Weights of a small GPT-style language model, trained from scratch on English Wikipedia: no biases in attention or MLP.
MLP neurons of a small language model. Each row is named by its layer, matrix (down: output weights) and neuron, and shows model dimensions 64-159. Each number is 50 + 12 x the weight over its row's rms, rounded and kept within 0 to 99. A neuron's up and down rows have the sign that makes its largest values positive.
After each neuron's rows, "fires before" lists the tokens most often just after its 100 highest values on Wikipedia text that the model never trained on.

L4.down60:57 40 68 46 40 43 45 52 49 58 70 53 49 28 55 52 59 45 65 68 61 55 61 55 28 51 67 58 54 52 62 32 38 33 42 59 55 57 45 47 69 45 27 53 45 46 28 43 50 43 59 49 33 68 47 39 53 48 60 54 53 59 46 41 71 39 38 29 43 66 47 15 60 58 49 67 45 50 52 52 47 57 72 55 52 61 69 57 40 73 49 60 18 31 57 47
fires before: "ess", "is", "act", "ime", "im", "in"

L5.down141:41 35 69 65 55 79 47 69 34 48 37 60 51 44 70 41 41 36 50 41 38 46 57 56 67 27 54 47 37 54 67 47 48 49 48 76 62 76 74 77 60 63 63 53 43 61 53 46 59 44 58 61 59 50 55 45 34 53 57 63 62 48 48 39 51 51 31 54 48 50 60 78 61 45 65 28 41 55 23 60 46 38 56 30 53 56 38 30 46 54 52 51 65 52 83 41
fires before: " |", ";", " v", "es", " c"

L10.down231:48 34 64 51 51 27 30 34 56 40 38 44 24 64 39 48 54 47 65 40 61 60 49 51 34 53 43 62 52 52 60 52 56 52 56 72 36 48 61 66 63 62 43 16 28 54 46 60 43 56 44 52 41 54 42 60 37 77 47 35 39 40 60 48 42 44 67 55 63 57 36 32 53 23 63 28 45 38 54 48 31 35 47 43 56 57 54 65 46 53 45 56 55 42 86 82
fires before: " States", " A", ".", " K", "t", " Car"

L6.down445:71 49 65 45 70 58 78 58 49 34 53 47 36 50 48 55 43 48 20 60 47 44 65 43 46 57 47 51 54 39 37 62 59 44 25 42 31 57 49 36 59 43 66 50 66 38 58 53 37 51 29 29 62 80 61 61 47 43 27 38 55 38 42 33 54 54 59 49 50 48 63 39 52 58 56 48 65 42 41 27 31 27 51 53 55 45 42 29 57 70 51 72 22 33 34 48
fires before: "urn", "ear", "ir", "ain", "ro", "l"

L10.down53:53 52 65 57 55 58 41 36 39 49 46 42 50 46 69 58 44 34 60 55 51 45 43 61 39 52 54 57 48 49 38 55 50 42 59 55 45 55 38 49 53 61 57 60 44 64 11 43 54 35 48 49 46 53 61 64 50 60 93 40 56 41 42 41 44 43 44 54 60 51 49 55 54 51 45 45 45 42 45 43 51 56 43 46 40 44 49 39 68 45 51 48 00 47 40 47
fires before: "\n", "-"

L2.down203:42 66 45 39 27 44 61 63 58 42 41 54 49 46 70 46 33 51 69 24 57 34 53 52 44 30 60 47 67 53 36 51 46 61 50 64 50 57 62 39 52 56 49 47 30 31 37 48 52 46 60 34 38 67 47 64 45 56 51 23 57 31 74 49 41 49 26 59 48 43 56 49 44 44 65 33 48 55 55 53 57 54 67 63 42 53 48 53 53 84 36 68 33 51 35 45
fires before: "2", "e", "20", "11", "14", "15"

L5.down362:63 30 38 66 35 42 26 48 62 47 68 72 49 47 61 66 65 53 53 44 53 54 46 55 58 33 39 55 47 34 53 45 66 52 41 26 57 47 50 45 59 56 44 68 22 47 45 48 65 51 41 48 42 49 60 51 46 47 38 69 75 40 42 62 27 48 45 32 62 62 64 41 59 39 42 34 22 54 47 64 48 64 60 68 76 52 83 49 56 60 51 58 47 41 42 66
fires before: "ame", " of", "a", "ub", "ome", "om"

L7.down424:55 45 53 35 32 53 58 36 42 50 29 34 40 61 60 37 46 47 45 47 38 46 42 47 20 61 27 40 35 33 36 51 39 48 70 52 24 66 55 57 50 51 56 38 35 46 33 36 72 39 30 31 55 48 60 44 44 46 56 63 37 57 46 61 53 50 57 62 55 33 61 46 49 40 44 50 45 48 45 56 42 55 43 56 46 32 54 21 44 47 70 46 25 53 38 52
fires before: "|", "e", " not"

L7.down401:48 58 51 43 41 48 48 54 36 59 50 45 60 50 52 57 51 67 25 43 60 34 37 55 60 44 47 72 41 42 41 41 51 49 63 29 57 35 27 37 52 57 62 29 39 37 41 44 52 49 68 29 45 48 54 46 62 59 45 42 40 39 41 60 64 67 53 59 61 46 54 50 50 45 35 60 66 60 24 56 63 40 51 73 61 56 34 51 52 46 62 43 54 38 49 51
fires before: "ent", "ents", "er", "e", "ied"

L4.down16:39 56 55 64 39 35 54 57 54 65 50 60 39 64 57 44 50 61 79 63 72 43 33 43 50 29 79 51 29 49 34 49 53 52 57 53 42 40 42 43 60 49 48 41 38 60 50 60 42 56 54 41 31 79 52 65 41 55 48 29 73 46 48 39 64 42 48 40 62 33 43 38 42 49 48 42 77 55 49 57 58 63 61 54 54 65 38 69 50 62 47 55 56 63 45 47
fires before: "6", "8", "7", "9", "4"

L7.down397:68 53 46 56 46 68 66 72 35 53 47 47 27 62 35 54 39 61 50 48 64 68 54 49 39 50 52 65 38 54 58 33 49 60 28 46 60 52 39 54 70 33 51 38 54 71 52 59 55 41 47 56 29 59 56 46 38 41 52 44 71 65 37 46 53 36 38 45 60 48 46 33 35 43 64 37 65 57 42 85 43 56 38 63 30 42 52 70 39 28 41 34 47 66 36 58
fires before: "0", "9", "2", "6", "8", "7"

L4.down76:51 57 22 71 43 64 41 57 41 50 48 58 56 32 40 34 52 50 54 57 35 36 38 30 46 51 36 41 26 64 38 50 40 47 54 37 58 64 74 18 51 50 61 41 52 30 63 63 76 36 53 43 66 49 54 37 35 63 69 34 45 30 59 57 41 51 51 31 75 49 49 37 53 42 47 55 58 46 61 46 60 52 53 51 52 46 58 69 48 46 64 46 52 18 50 71
fires before: "le", "ent", "y", "ia", "s", "les"

L10.down387:67 45 46 01 27 59 38 59 54 51 51 42 53 41 43 56 51 59 45 26 47 57 52 50 40 72 48 59 55 56 70 62 58 48 55 46 58 64 43 46 62 79 52 56 41 48 37 50 31 46 61 57 53 51 53 30 55 52 83 54 50 58 28 58 49 49 53 31 60 55 69 58 54 59 41 74 58 37 44 58 53 68 51 52 42 60 47 63 50 68 41 71 32 53 62 50
fires before: "act", "in", "im", "ess", "ime", "is"

L7.down102:55 53 50 41 26 43 56 55 33 61 58 37 43 43 56 48 69 28 55 39 54 56 60 20 45 40 66 74 33 44 48 57 51 41 45 53 55 60 27 41 47 52 50 45 52 50 32 50 41 51 54 39 49 45 44 37 57 61 61 56 61 59 48 42 32 41 26 47 62 55 60 47 62 57 58 73 38 45 46 58 50 57 44 51 52 49 75 40 51 68 53 56 14 41 48 38
fires before: "v", "d", "m", "j", "am", "ap"

L7.down110:39 68 62 26 53 79 38 34 63 28 70 56 42 44 60 38 58 55 63 38 50 50 44 31 35 49 50 36 55 48 61 41 51 57 50 30 27 45 42 70 53 51 46 61 55 55 53 50 45 47 51 34 64 74 51 60 34 59 50 41 65 46 66 45 36 37 65 40 42 46 53 50 49 28 50 52 65 58 42 46 65 62 50 67 62 50 40 51 42 50 44 52 52 38 32 49
fires before: "ed", "port", "ing", "ice", "p", "ame"

L5.down34:65 53 40 30 44 48 45 40 55 37 18 26 53 57 55 32 57 27 62 57 55 42 32 45 72 49 72 51 57 64 55 72 63 45 57 60 33 67 64 41 52 49 56 55 71 52 46 38 27 75 42 40 31 62 57 80 77 61 53 60 71 41 43 50 52 46 62 51 53 49 55 53 56 57 55 53 40 40 47 46 43 54 52 34 54 41 47 67 60 41 52 41 15 56 54 48
fires before: " States", "iz", " |", "ic"

L2.down291:47 53 86 28 42 48 63 29 72 56 56 53 37 46 48 58 68 53 41 68 44 45 46 62 69 51 52 62 56 72 60 58 49 41 57 38 39 58 34 42 56 27 54 56 53 37 60 55 47 44 50 48 34 51 27 40 63 37 45 37 75 70 37 51 58 52 54 38 58 64 54 44 55 39 36 48 58 65 95 51 52 75 32 44 42 48 49 31 62 55 37 39 29 53 27 41
fires before: " |", ",", "00", ":", "–", ";"

L2.down383:66 48 46 73 34 45 42 47 49 65 53 47 46 75 50 30 48 46 68 47 59 39 33 35 49 34 45 35 51 58 47 77 39 33 36 56 62 51 40 45 62 63 72 50 79 44 52 60 70 48 32 62 60 60 61 55 66 71 49 57 36 48 50 32 60 41 48 46 37 64 49 48 60 35 39 34 51 61 43 55 54 59 41 40 66 51 64 59 56 77 34 56 50 27 54 49
fires before: "ence", "ed", "ent", "ia", "red", "ary"

L6.down244:44 56 46 53 46 47 50 29 66 73 35 35 42 81 45 53 53 63 66 31 41 34 67 51 41 47 49 48 71 49 60 66 68 64 43 72 45 70 54 51 48 45 55 60 39 52 31 45 48 36 70 40 43 46 48 43 48 45 59 63 66 69 35 40 68 34 65 55 64 32 64 25 81 36 50 54 45 53 61 53 77 67 49 56 63 45 67 49 73 52 60 50 48 54 48 33
fires before: " ", ")", "C", " (", ":"

L2.down283:62 30 55 54 58 57 45 47 62 49 69 49 61 54 42 51 77 49 47 41 38 50 51 52 44 56 65 41 58 49 55 56 37 45 71 29 57 86 36 32 57 50 39 45 48 49 43 50 53 27 40 30 75 53 44 62 51 56 30 43 65 49 39 41 64 72 60 46 35 37 56 38 52 39 59 35 56 45 38 54 32 47 59 34 50 50 47 33 74 35 55 34 76 56 57 51
fires before: "r", "in", "ain", "n"

L5.down22:47 52 47 36 50 78 66 28 51 65 31 59 51 68 50 55 47 47 57 56 48 38 36 53 54 57 53 54 50 44 41 60 57 53 59 44 33 66 17 33 52 50 47 56 54 47 62 42 30 53 27 52 35 67 43 59 48 33 29 70 41 55 50 44 49 53 37 50 57 39 49 40 22 52 48 61 25 50 66 53 55 32 53 42 31 49 48 32 53 51 44 29 30 58 44 64
fires before: " |", ";", "."

L5.down353:43 84 69 53 60 54 62 27 67 46 36 46 61 41 72 31 39 60 62 86 54 39 50 35 55 62 54 47 44 38 61 53 63 44 62 55 45 58 50 49 50 51 61 62 28 38 57 56 44 39 51 51 75 39 28 45 46 45 57 59 60 63 28 45 65 47 53 53 49 45 57 52 71 38 53 60 50 49 43 59 45 56 65 29 48 50 67 23 56 57 55 45 33 47 50 65
fires before: "N", "E", "5", "2", "W"

L10.down239:55 73 82 25 59 43 58 45 45 45 48 57 43 59 40 39 53 32 44 39 21 55 35 53 78 55 53 44 60 64 56 37 44 62 39 29 63 52 30 51 61 32 48 38 50 36 53 60 51 37 51 43 56 46 55 55 69 52 43 84 34 49 47 53 61 36 51 29 32 43 40 48 48 53 56 41 39 61 48 52 32 27 46 41 50 37 53 39 64 49 55 17 40 48 56 34
fires before: "i", " (", "ill", "et", ".", "/"

L6.down376:23 52 45 52 30 52 38 58 57 59 33 41 57 53 50 45 41 53 52 60 28 65 52 18 55 48 79 53 69 42 57 29 46 74 63 70 52 60 52 40 61 48 42 62 52 52 49 57 54 33 62 52 57 53 54 36 40 57 40 45 88 50 57 57 59 51 49 50 57 49 47 35 47 28 73 59 51 45 65 61 50 32 49 75 50 53 49 40 52 37 52 60 76 46 54 26
fires before: "ter", "C", "ory", ":", "D", "ing"

L4.down144:61 53 46 49 45 42 52 61 38 59 59 46 64 60 45 55 62 47 61 62 50 66 59 37 37 48 70 55 43 54 62 49 64 28 41 39 45 50 41 41 72 55 44 49 27 44 34 50 55 38 61 66 43 47 71 35 70 40 74 59 61 66 41 55 53 36 64 38 42 52 62 43 43 62 35 80 57 62 53 46 44 71 79 61 50 67 49 47 44 87 62 54 26 54 42 42
fires before: "act", "ess", "is", "im", "in", "ime"

L6.down189:42 55 57 62 52 43 47 36 68 52 64 53 43 53 42 53 52 54 58 29 31 52 57 70 52 36 63 70 45 69 33 69 57 39 62 51 39 42 57 41 57 53 63 48 29 46 12 34 36 25 40 44 41 45 67 67 73 62 68 43 60 45 50 65 21 49 49 54 45 50 64 70 29 65 45 54 46 53 36 39 68 45 66 50 51 59 50 31 54 62 45 49 32 67 32 47
fires before: "iv", "pt", "ed", "ive", ",", "."

L10.down155:66 65 55 00 54 57 46 46 66 43 59 34 59 57 42 41 55 42 53 47 55 43 58 53 68 66 62 57 61 54 32 56 62 37 73 72 46 61 43 48 40 56 55 41 39 58 42 60 53 52 52 36 52 57 52 61 49 52 81 56 53 43 53 55 30 34 43 48 66 35 52 43 50 54 44 44 46 40 32 37 51 66 52 31 44 49 59 46 50 66 36 34 35 64 58 52
fires before: "\n", " 1"

L7.down55:37 43 41 20 59 59 73 47 36 43 45 54 49 36 52 42 52 40 44 41 46 31 56 38 45 30 51 57 44 39 55 34 48 47 55 64 45 62 43 34 45 28 44 44 54 42 37 52 57 58 54 55 45 38 56 42 62 45 58 61 59 47 69 19 48 41 43 56 60 53 57 46 52 49 44 72 60 39 50 43 56 48 49 40 70 36 65 22 77 54 68 64 31 31 47 33
fires before: "v", "d", "m", "j", "ap"

L5.down136:52 39 55 53 30 47 62 37 50 42 40 42 40 18 44 32 28 48 45 49 38 38 50 38 54 33 56 51 69 60 55 29 42 72 26 55 72 59 47 65 62 40 51 34 45 53 74 31 62 40 38 44 62 34 54 66 62 45 71 40 45 47 54 45 46 35 47 69 47 48 44 44 42 49 60 38 30 58 66 54 71 52 43 44 50 62 41 59 55 43 61 60 37 69 29 43
fires before: "ree", "rough", "an", "ose", "ough", "ir"

L5.down300:43 33 57 30 37 58 52 68 54 73 74 50 66 48 56 49 53 47 39 50 50 46 64 56 44 57 27 56 40 29 52 57 25 52 49 56 40 66 24 53 69 46 42 55 25 45 32 75 60 71 44 63 37 51 50 51 62 55 75 58 59 44 44 64 58 50 60 43 36 51 72 50 63 50 63 69 46 51 61 44 30 68 40 61 52 31 46 60 32 36 36 52 53 38 49 45
fires before: "8", "0", "5", "3", "9", "%"

L7.down249:36 67 48 38 52 45 40 51 44 55 48 54 43 48 60 52 69 55 49 53 40 57 39 42 49 29 70 51 44 69 54 52 59 56 65 58 27 64 60 42 38 55 35 40 41 31 17 49 53 45 52 36 56 37 58 75 41 41 58 60 72 28 57 42 37 43 42 52 30 60 62 61 22 57 37 60 46 52 57 53 12 49 46 53 60 45 53 34 32 47 78 41 25 36 48 42
fires before: "iv", "pt", "ed", ".", "an", "ive"

L6.down289:43 63 56 64 58 51 61 27 76 53 39 59 49 40 65 42 39 56 61 69 64 47 64 45 47 56 30 66 61 38 52 66 64 47 45 61 42 62 47 53 42 63 32 59 37 58 45 50 49 23 54 45 47 39 50 46 45 63 49 70 48 61 41 32 37 46 51 50 36 43 44 48 43 72 64 55 53 57 48 41 42 58 70 27 50 66 63 32 70 57 75 45 58 47 42 58
fires before: "5", "N", "2", "E", "4", "0"

L5.down335:41 63 54 53 39 44 49 52 46 60 57 37 54 57 72 40 38 43 49 50 50 61 36 59 43 61 46 66 62 42 49 35 47 37 59 68 60 41 62 71 37 90 34 55 45 37 34 63 46 46 56 53 36 56 64 57 61 59 48 41 56 53 35 41 63 53 46 46 45 68 43 50 48 51 46 65 48 47 59 28 33 43 53 75 46 50 49 52 55 34 50 81 48 35 63 32
fires before: "ist", "oc", "on", "ign", "um", " the"

L4.down363:45 36 46 66 36 05 38 51 54 38 56 59 44 55 39 53 36 48 44 47 64 56 58 45 47 49 40 52 51 36 77 36 37 50 59 44 39 46 68 66 71 40 29 45 58 57 51 55 71 50 38 58 35 63 40 39 36 52 53 63 39 69 45 60 55 43 55 55 51 42 44 37 35 32 63 42 53 63 36 37 68 62 32 42 39 39 55 34 66 55 44 66 43 65 56 39
fires before: "ild", "y", "il", "a", "e", "olog"

L7.down217:75 30 73 20 37 50 51 53 43 41 29 47 68 46 56 58 50 30 39 51 54 51 36 58 47 64 49 33 66 53 72 72 41 55 59 49 54 50 47 58 55 57 42 41 55 50 42 51 39 66 63 54 38 44 15 47 73 52 69 41 70 41 59 57 65 35 53 55 63 57 42 50 53 44 52 71 26 41 51 44 35 55 41 52 49 22 47 56 64 57 52 55 21 50 50 59
fires before: "iz", "ical", "ic", "olog", "i", "is"

L5.down76:35 29 71 47 52 46 48 40 55 76 46 38 50 53 49 52 79 65 46 58 47 81 41 51 59 36 72 64 39 57 51 67 42 56 48 66 44 57 56 39 47 49 37 54 49 34 51 38 48 56 54 66 35 43 68 75 32 62 39 45 56 49 68 49 36 40 64 33 34 45 41 26 45 45 34 61 50 53 52 55 38 43 43 56 22 58 54 48 27 51 61 55 40 48 49 47
fires before: "-", "bum", "ong", ".", "th", "t"

L2.down5:40 48 61 82 44 52 45 38 52 47 70 52 46 60 34 39 47 41 70 68 46 44 70 53 48 31 37 57 31 51 72 31 66 47 62 61 64 49 63 53 55 58 44 63 56 59 52 59 43 57 57 76 47 41 54 65 60 49 39 65 67 47 55 61 66 35 53 37 54 59 49 50 47 51 31 62 49 57 56 74 60 75 38 48 68 44 50 63 56 63 43 56 66 43 70 47
fires before: "ild", "il", "port", "y", "ag", "ice"

L10.down24:45 50 41 55 50 53 67 52 51 42 32 67 37 48 54 60 57 38 67 53 24 62 63 49 46 62 59 49 52 34 43 66 35 61 51 52 50 54 63 11 62 46 44 55 57 62 40 59 46 32 46 42 67 43 52 59 48 56 43 65 67 36 58 42 48 44 37 44 50 58 67 33 44 39 49 56 13 54 69 59 55 38 46 29 45 65 45 28 51 56 66 29 74 47 41 42
fires before: ":", " m", " |", " (", " n", " v"

L4.down399:59 49 35 42 58 47 48 53 42 39 68 59 47 38 62 49 59 48 88 52 60 55 44 50 43 34 71 38 57 35 40 28 63 44 55 50 43 56 62 61 64 41 44 41 30 57 79 48 55 55 64 54 57 45 41 61 47 59 58 41 60 50 36 54 49 70 51 61 41 45 38 47 48 62 32 42 40 45 47 50 31 65 50 69 45 46 55 44 49 54 53 68 36 30 36 39
fires before: ",", "20", "2", "rit", "19", "ing"

L4.down365:44 46 56 46 28 56 73 40 62 37 52 67 45 35 48 45 74 52 43 37 49 45 38 56 65 39 55 52 54 44 46 62 27 34 48 59 40 78 36 55 55 40 51 43 47 33 63 53 35 47 57 55 27 49 56 81 61 53 62 30 67 56 55 51 59 51 46 38 43 49 50 32 52 48 47 35 55 32 56 63 52 47 51 49 48 52 59 63 55 52 49 54 27 41 42 62
fires before: "2", "20", "14", "18"

L6.down184:55 43 35 61 79 60 61 44 68 43 56 46 42 46 57 48 60 64 47 42 26 74 49 45 45 44 71 54 45 39 56 44 50 23 68 52 68 54 39 68 50 70 40 43 24 74 36 67 52 30 57 57 42 61 68 52 67 46 43 70 47 38 53 57 47 54 57 42 59 76 78 51 58 50 44 63 25 44 59 40 52 49 44 55 62 48 33 53 47 45 79 42 43 54 64 51
fires before: "ign", "c", " a", " the", "ub"

L7.down74:61 47 53 28 45 58 61 44 16 59 73 46 45 63 52 59 48 59 52 66 67 71 60 40 54 41 41 74 37 59 39 48 51 41 75 60 50 44 28 34 52 53 47 52 42 37 29 60 53 44 67 52 40 41 27 68 53 60 69 51 57 47 54 47 38 43 47 49 42 54 40 45 41 37 47 87 48 55 43 54 47 56 77 39 46 36 34 47 48 36 51 55 51 38 56 43
fires before: "f", "v", "ut", "vel", " the"

L7.down442:39 57 77 60 44 47 63 51 38 35 45 56 46 58 46 27 32 63 40 54 49 30 30 35 43 52 33 50 31 33 46 70 55 51 74 37 41 53 60 49 45 45 58 55 72 49 50 67 64 31 36 41 44 67 60 46 44 55 54 53 68 53 31 49 60 63 42 44 29 54 64 54 50 41 59 43 54 50 51 39 43 33 47 30 32 37 64 37 50 62 51 47 46 52 33 52
fires before: "ear", "oin", "re", "l", "ro"

L5.down359:30 58 45 50 45 58 78 29 59 52 50 54 49 40 41 50 73 41 52 36 34 53 63 48 53 61 46 58 58 45 28 54 39 63 54 50 38 61 22 36 51 49 56 43 49 32 46 54 66 67 46 71 44 55 58 44 51 34 77 76 35 51 19 66 47 44 38 34 69 49 47 47 56 44 44 58 64 58 46 60 17 39 49 46 62 49 70 58 79 54 33 31 25 75 60 57
fires before: " |", " (", "0", "9", ".", "′"

L4.down148:45 46 69 57 66 56 46 60 65 45 22 66 50 51 66 46 46 59 47 76 50 51 42 58 45 48 52 81 62 56 63 57 49 46 59 48 46 19 42 44 39 60 52 45 56 49 41 54 58 48 69 46 50 38 56 66 44 51 77 44 54 56 53 45 52 38 34 51 53 53 32 41 33 29 59 67 58 41 65 47 43 48 61 50 53 49 40 41 37 46 51 57 25 48 60 40
fires before: "f", "ist", "vel", "ath", "ep", " the"

L10.down86:61 50 54 13 34 41 33 43 57 75 48 51 43 38 62 67 69 44 45 51 67 55 41 56 27 52 25 63 54 34 38 57 64 48 27 57 56 46 48 39 55 61 62 54 41 63 17 24 41 50 51 40 50 50 50 40 51 45 48 52 57 49 58 39 51 43 48 48 64 52 61 61 55 52 55 42 81 43 38 57 50 49 68 48 59 48 62 64 42 59 40 39 33 44 45 63
fires before: " the", " he", " it", "ile"

L6.down71:65 49 31 74 55 54 25 50 58 70 46 65 50 29 36 38 61 38 54 49 56 70 41 48 40 52 61 48 44 54 42 55 65 42 63 48 61 71 51 62 51 60 56 74 55 34 41 56 60 32 47 34 54 49 85 66 67 41 23 46 51 54 38 43 48 55 62 47 27 43 47 43 61 50 32 42 33 49 42 66 44 73 56 57 55 53 54 43 33 75 55 49 72 57 50 57
fires before: "ame", "r", "in", "a", "om", "ain"

L6.down277:44 45 47 34 30 68 44 34 42 49 28 65 40 42 45 57 58 46 51 26 54 35 59 67 60 55 45 34 58 32 63 57 44 40 27 59 59 57 53 62 63 53 50 36 59 51 58 57 68 52 72 72 62 40 81 46 51 42 30 54 52 57 59 58 47 32 71 56 40 42 80 49 57 37 61 24 72 43 42 32 26 55 44 54 44 51 53 60 42 47 59 49 32 56 63 47
fires before: ":", " |", " v", " of"

L10.down395:48 70 63 51 21 52 31 61 49 56 62 63 47 32 41 52 52 49 52 75 37 37 25 74 52 50 41 44 46 46 64 45 39 46 29 60 53 45 53 56 57 45 44 64 53 53 46 55 41 46 26 55 63 24 36 38 40 42 64 53 48 46 47 40 47 43 30 80 45 28 60 49 44 30 52 51 53 51 32 50 42 67 41 42 37 34 46 47 58 78 58 59 17 81 55 58
fires before: "il", "ar", "ild", "air", "an", "art"

L5.down95:31 57 65 46 47 59 49 57 41 48 80 38 47 54 70 62 33 41 92 38 56 40 65 62 40 50 47 41 46 75 52 41 45 62 38 57 47 52 35 44 52 44 07 39 46 53 64 42 52 50 68 46 49 53 50 62 43 68 69 49 67 62 53 65 43 45 64 49 57 46 61 55 43 62 40 58 33 69 45 55 61 71 53 33 48 39 47 37 50 53 56 81 69 46 53 28
fires before: "end", "p", "pt", "ed", "al", "k"

L6.down137:71 52 28 29 43 46 44 36 40 52 31 50 39 53 54 45 47 65 41 38 37 43 54 40 33 45 61 48 50 61 52 52 43 30 49 62 55 55 56 58 45 37 72 42 63 48 32 55 56 69 50 34 51 41 30 52 32 66 41 45 27 49 72 49 25 59 30 74 38 49 53 73 48 56 49 56 36 67 50 53 65 36 41 36 56 21 50 42 32 61 60 60 22 45 47 53
fires before: "|", "\n", "-"

L6.down401:48 50 72 61 50 27 45 67 60 44 52 37 41 75 52 43 54 38 62 47 31 40 46 66 40 52 49 56 64 44 63 68 57 49 34 72 36 63 38 43 58 37 55 56 32 23 48 22 41 65 52 64 49 40 44 44 57 60 38 65 56 58 62 74 57 36 52 36 50 20 57 65 62 38 45 49 52 43 60 32 49 56 59 53 58 79 46 43 46 52 52 48 49 36 53 51
fires before: "=", "C", "P", ":", " (", " the"

L10.down377:46 46 48 47 21 58 39 52 46 77 55 45 45 52 44 35 52 59 42 52 55 44 40 38 33 60 63 58 50 44 54 72 77 49 64 58 51 49 34 53 47 49 41 41 67 41 36 66 44 50 59 42 68 60 49 54 44 52 50 59 51 40 61 65 58 44 27 44 75 52 38 62 28 58 45 47 69 41 38 62 35 32 58 50 55 38 41 66 35 48 58 57 37 58 47 94
fires before: ",", " the", " he", " a"

L6.down276:36 73 44 06 42 45 50 45 58 50 50 52 34 42 48 53 56 39 25 47 34 58 56 52 50 74 69 54 58 70 57 47 37 50 61 51 60 43 44 47 60 50 76 41 63 50 45 48 55 51 56 60 40 58 47 79 41 47 62 45 49 35 42 53 56 32 47 65 60 56 46 86 58 57 49 44 26 50 65 64 47 55 43 43 67 36 59 52 70 40 55 34 25 46 62 62
fires before: " 201", " 199", " 200", " 202", " 197", " 194"

L7.down412:39 51 46 50 50 52 56 58 54 38 57 32 62 36 67 49 35 49 69 32 39 51 65 69 61 65 70 55 44 53 46 47 60 46 54 53 51 65 60 53 36 60 34 61 69 39 45 64 49 28 64 73 57 63 41 57 48 55 70 37 55 56 38 33 43 46 52 73 41 34 65 52 42 64 50 43 27 45 58 48 60 49 38 36 45 57 76 41 64 58 35 46 47 40 60 57
fires before: "\n", "es"

L4.down116:56 72 57 61 43 57 65 41 52 45 45 47 32 81 46 45 38 57 57 85 56 67 50 38 58 59 56 53 49 38 29 56 41 56 66 64 51 50 44 52 43 64 37 42 60 32 62 48 40 50 68 57 34 59 52 57 69 49 41 49 57 29 53 33 60 45 41 65 67 49 55 67 52 55 68 76 53 60 68 51 44 52 38 44 66 49 43 47 71 54 47 51 40 47 66 53
fires before: "vel", "f", "v", "ath", "b"

L5.down188:60 57 36 56 34 46 43 44 31 50 63 70 39 55 62 29 54 57 69 62 69 55 45 58 68 42 47 43 51 64 55 38 59 55 44 60 70 40 34 47 48 61 31 64 37 39 63 52 47 50 24 77 53 66 50 55 39 56 59 35 57 64 57 40 87 53 56 64 39 61 44 51 66 61 39 68 53 47 44 50 64 48 37 38 61 54 44 48 43 48 53 54 62 36 52 62
fires before: "ild", "il", "s", "y", "duc"

L5.down176:43 38 28 44 42 55 47 58 60 50 57 62 69 19 54 58 56 51 56 27 63 57 36 55 46 43 59 56 66 30 32 51 41 36 49 51 31 56 57 41 51 45 45 40 38 40 63 55 49 52 40 50 31 57 51 57 61 60 51 44 62 57 71 57 38 52 29 50 38 40 60 60 60 56 45 36 53 42 48 65 58 38 62 59 48 31 67 52 64 45 48 55 45 40 41 75
fires before: "2", "20", "11", "18", "14", "15"

L10.down398:51 45 55 44 51 61 30 49 53 52 43 51 47 44 53 43 34 43 50 60 49 49 48 59 43 41 63 61 47 40 46 50 31 48 43 59 54 44 45 47 43 42 56 60 52 50 21 35 59 40 41 47 43 54 49 61 52 60 99 36 66 42 36 59 61 50 36 50 53 58 60 40 69 50 41 45 60 50 57 46 63 45 54 55 49 44 56 51 43 52 68 49 00 45 50 33
fires before: "\n", "-", "==", "===", "In", "S"